{"init": "normal", "lr_mult_qkv": 0.4, "lr_head": 0.00399, "decay_fraction": 0.667, "train_tokens": 172200000}
MLP neurons of a small language model. Each row is named by its layer, matrix (up: input weights) and neuron, and shows model dimensions 64-255. Each number is 128 + 24 x the weight over its row's rms, rounded and kept within 0 to 255. Numbers have three digits each.
Before each neuron's rows, "fires after" lists the tokens most often just before its 100 highest values on Wikipedia text that the model never trained on. A number after a token or word is its count.

fires after: " ch" 26, " " 24, " Ch" 17, " equ" 9, "1" 7
L5.up665:103136117124143163132099078093159120111098133129135152139147095118110097139160126134171080157140150118150150149173107137123128133152111092140154185128131085124120141143122130127129074132144104130124151129109143129136100129155115116102142171132164138119129116125090119138149122115147131128103203103138099120120078136111150144133171088172151095094127105111147142109131123154103109094159152090174112139111087102144128088077096127116118124139107156139137132110140113167102155113111133120101144074148135131112143105111120127102136133107163145091119111140114101144159119136098140189

fires after: " under" 13, " in" 10, " to" 8, " for" 8, " on" 6, " at" 5
L5.up447:144164117124155123133120137095158160106117093141128114142124155147138093135136085164128080164158151105084155106145172136140146083132136121137143132179122096139099139159119106103143100155124134115084157153118127116107116165113131163108096167122148160156142133102104152125100128150112171109099103100130135138171090101119154116152156110079173156117137180121106106078095157097087110121123118121147153144119127138159125103129124098096157075136085167114159137159137159086114131125109131170132124138168126098176141131112148134117150122148141124141164128123183088090152115135169129132

fires after: " the" 13, " to" 10, " on" 9, " h" 8, " for" 5, ";" 5
L5.up31:105154091168155128141149142129114152138083131104120089116106166131096145136126125124126163123149134107129154112142158134120129098137131172128100138163159104100137082124147155101112130112117148103096130117108134090125112147075119128151128156126143136145139171137136116157154158095112097138147174106169120106127129113099145103152116118158131112123198082154126127110112131102143127125162078126123099089126136135119156064124124133089129120158143154134140156101129109121122115118100089127115103155156090143133114141133159147118143116123171152104158166145116142097169122112131146150

fires after: " r" 20, " b" 19, " R" 10, " B" 8, " d" 7, " c" 6
L5.up559:103129121102107131163082136148128148161149091071147118093147148159127160111135132126159131140112094151135100086176129111123136116170136150137133131110123134156118130110120135148132123138110133109153072141110164155129122151121127177143098168134100141098104133121110155133151123093165103148147182112118129137161135115119178108137108137141146117126152142108119103092137148150142176122114125148125148153062136126121132125116110127090130128096142114124137106119134102122129089106094138178149102172134152136139127089150105145136152183142166140088093164171129135138104100149092112147

fires after: " as" 34, " Or" 8, " V" 7, " Sant" 7, " for" 6, " to" 6
L5.up594:156150069135129106090094116095125141140101135146122114091120120164146125129120174150127071163111167084125152128092120109124111107119118144118130121180141127132099155141137117134086072159140133139114154148142147139131110098116156095103092163132136156136128148113147114102120187099138123124132150125132166105117133152128151173106168100102182166118151118134150154112153103135154106108131132152119138077109127131130142089146126116125137120106091161085105110101133108115127113114172108169115134094140100116169142106117173155088136109083165080134124130166116142089144136162119155173

fires after: "1" 86, "2" 10
L6.up624:072123136124150141118128152134131133100111097110114110138171154138105106130147145128116111205123153153124173106105134111128126135157143099137112106123123169123115152134155124130162132099124138141118209120102107116080112131093111143118124102122149174145143149146162104120146168136143150139148076133128122109096168100135127075138127131124184100140150147115128144153122115116068172131113125181172121134157111111073157097158124151105098135122124110116125115091140123115154162172134120091133130143104107101133144107119133132098107104140156154109145113109104122124153120136175135100

fires after: " " 47, "2" 12, "4" 10, "1" 8, "0" 8, "3" 5
L10.up613:115131105131117164145103139126128148106118135119133097151109121122161117109181138138172189094127146085129115125114129144108140149139150124123137158116119097143137182179103118122126116129111141151145120138101134124083071104120150122095112148133121110142112133124159140169121112127131083141154119126185150131095125103123156169132119121129142125129138109115144089130152108130138123104135107149147177112093155148165120107076139084082160118090146166101129149083133069127141157106166144141129147158136151110115114120131162131138129176100150110158122105153150072156118146162159141099

fires after: "1" 49, "8" 9, "0" 7, "3" 7, "2" 6
L8.up208:121090148138156151114079148127168158139157113150111174114123143170105173132134138142169121139123127153141146143140159144116089142096127142119155131074096090128146123117118149143105142096113126126133176132121160151139109129137145114109101160123157115156124162109124101116115122159136140181141118103108123095174131136127140099118134118050132121077145136148087114110105140115110100149107116140169157143106114185126151100139081126136107118140124151143136135103142121102173120141087129113114131143121110174086102126096144166113117133138103155150108139106176089088144062129144110165

fires after: "," 30, "0" 15, "9" 12, "6" 8, "3" 7, "2" 7
L10.up303:131106143150122123190127109146148097123140162104179152136142148091116145151123128092168102145064120125112149131071163138134075120121121102134115120095174078158139141108109135136109147144162150146118111147085115106123124127118144158150131138071123168155111125127127171069120110081169135146094121088124169134154118135141140117063132138122146102175116125111101139149122155136116119115138103143177140125115135135154161146086130107130176109112158101158139128136121129120166069168103163127120158141133143096166150105105096155129135128136127190111113134142137099108122133145124156102

fires after: "2" 48, " " 14, "\n" 9, "," 8, " (" 8, "0" 4
L10.up478:122149132140144121147151117129175136154122112139178123134121115142087161150118148127141166093148140111135144086162115110144135128131104141151138064124103108129117150150090122113140082118130098143153168141114118140151137088155130090130125138098109138126125141171106105154094158127074091149121148139090154149099107131100128187147086104150121105108105142125161103102129097152116111134152142114135136091095138137162120125145145146086109133149130100153091134121134110092101162117135132098119100135097135120114137139104129192138116181109126123133159114135132109186129106110168113126

fires after: "2" 48, "1" 17, " L" 14, "0" 4, " " 4
L7.up225:098154152154146138165137133146159120156156154115171119121115123104077102161186152134117106149146118111163138149086133135091133137126139137140104108055140113114113103114087144132143136143165133135157160159097130110085093154141138121103151118134121151151097114106138102110124134129172154169128117105134097116113105154110183127176156134143163067129112134115085149115118096119135133113126138099155104139128153120120136120112134128128122107145136135138117135078162143133151118153155164115109151181113136117066151159120125128078139130149139190104131158115090090089122097112146146120

fires after: "2" 17, "1" 16, "3" 16, "4" 12, " " 10, "5" 7
L8.up950:111118120081110177160092131129116104149139163137139118115136124156142129090109117112150087115136139125147143118119160118067132177132126134152111159171126091164114130134142139141152131083150130199149149188174168112124123124137142071143121151096129178151138142105124123169128118121151080119118084140110118127074137130081126176107101092153122090151169116090115095105100131112102108126099109149153145155116119127163183111128155074105175126124133099121098118167116132135140079114135105123119133170121133135127122160102155119144102133114129110136131141149116138122124122143126105139

fires after: " b" 25, " B" 24, " M" 18, " R" 7, "B" 6, "b" 4
L8.up774:072112144083121128121098115118143142104122113128144116133113160156123125114123115107183160111145119120143130107140145095156132098163082129159122165136122156111156124133149104086092127131121143101157105114073173119128072139155138115089101151148157138146144089155129132100174161138099145135142148138120124129128115121081116121132107128149088106127185142175113137101122180127138106114125102122104120156137122133087148107073115136103163119139138165145157125141177121145158162102101095113084113116116128098133102151133081129117142190122132141107152169135101150158139127163130137135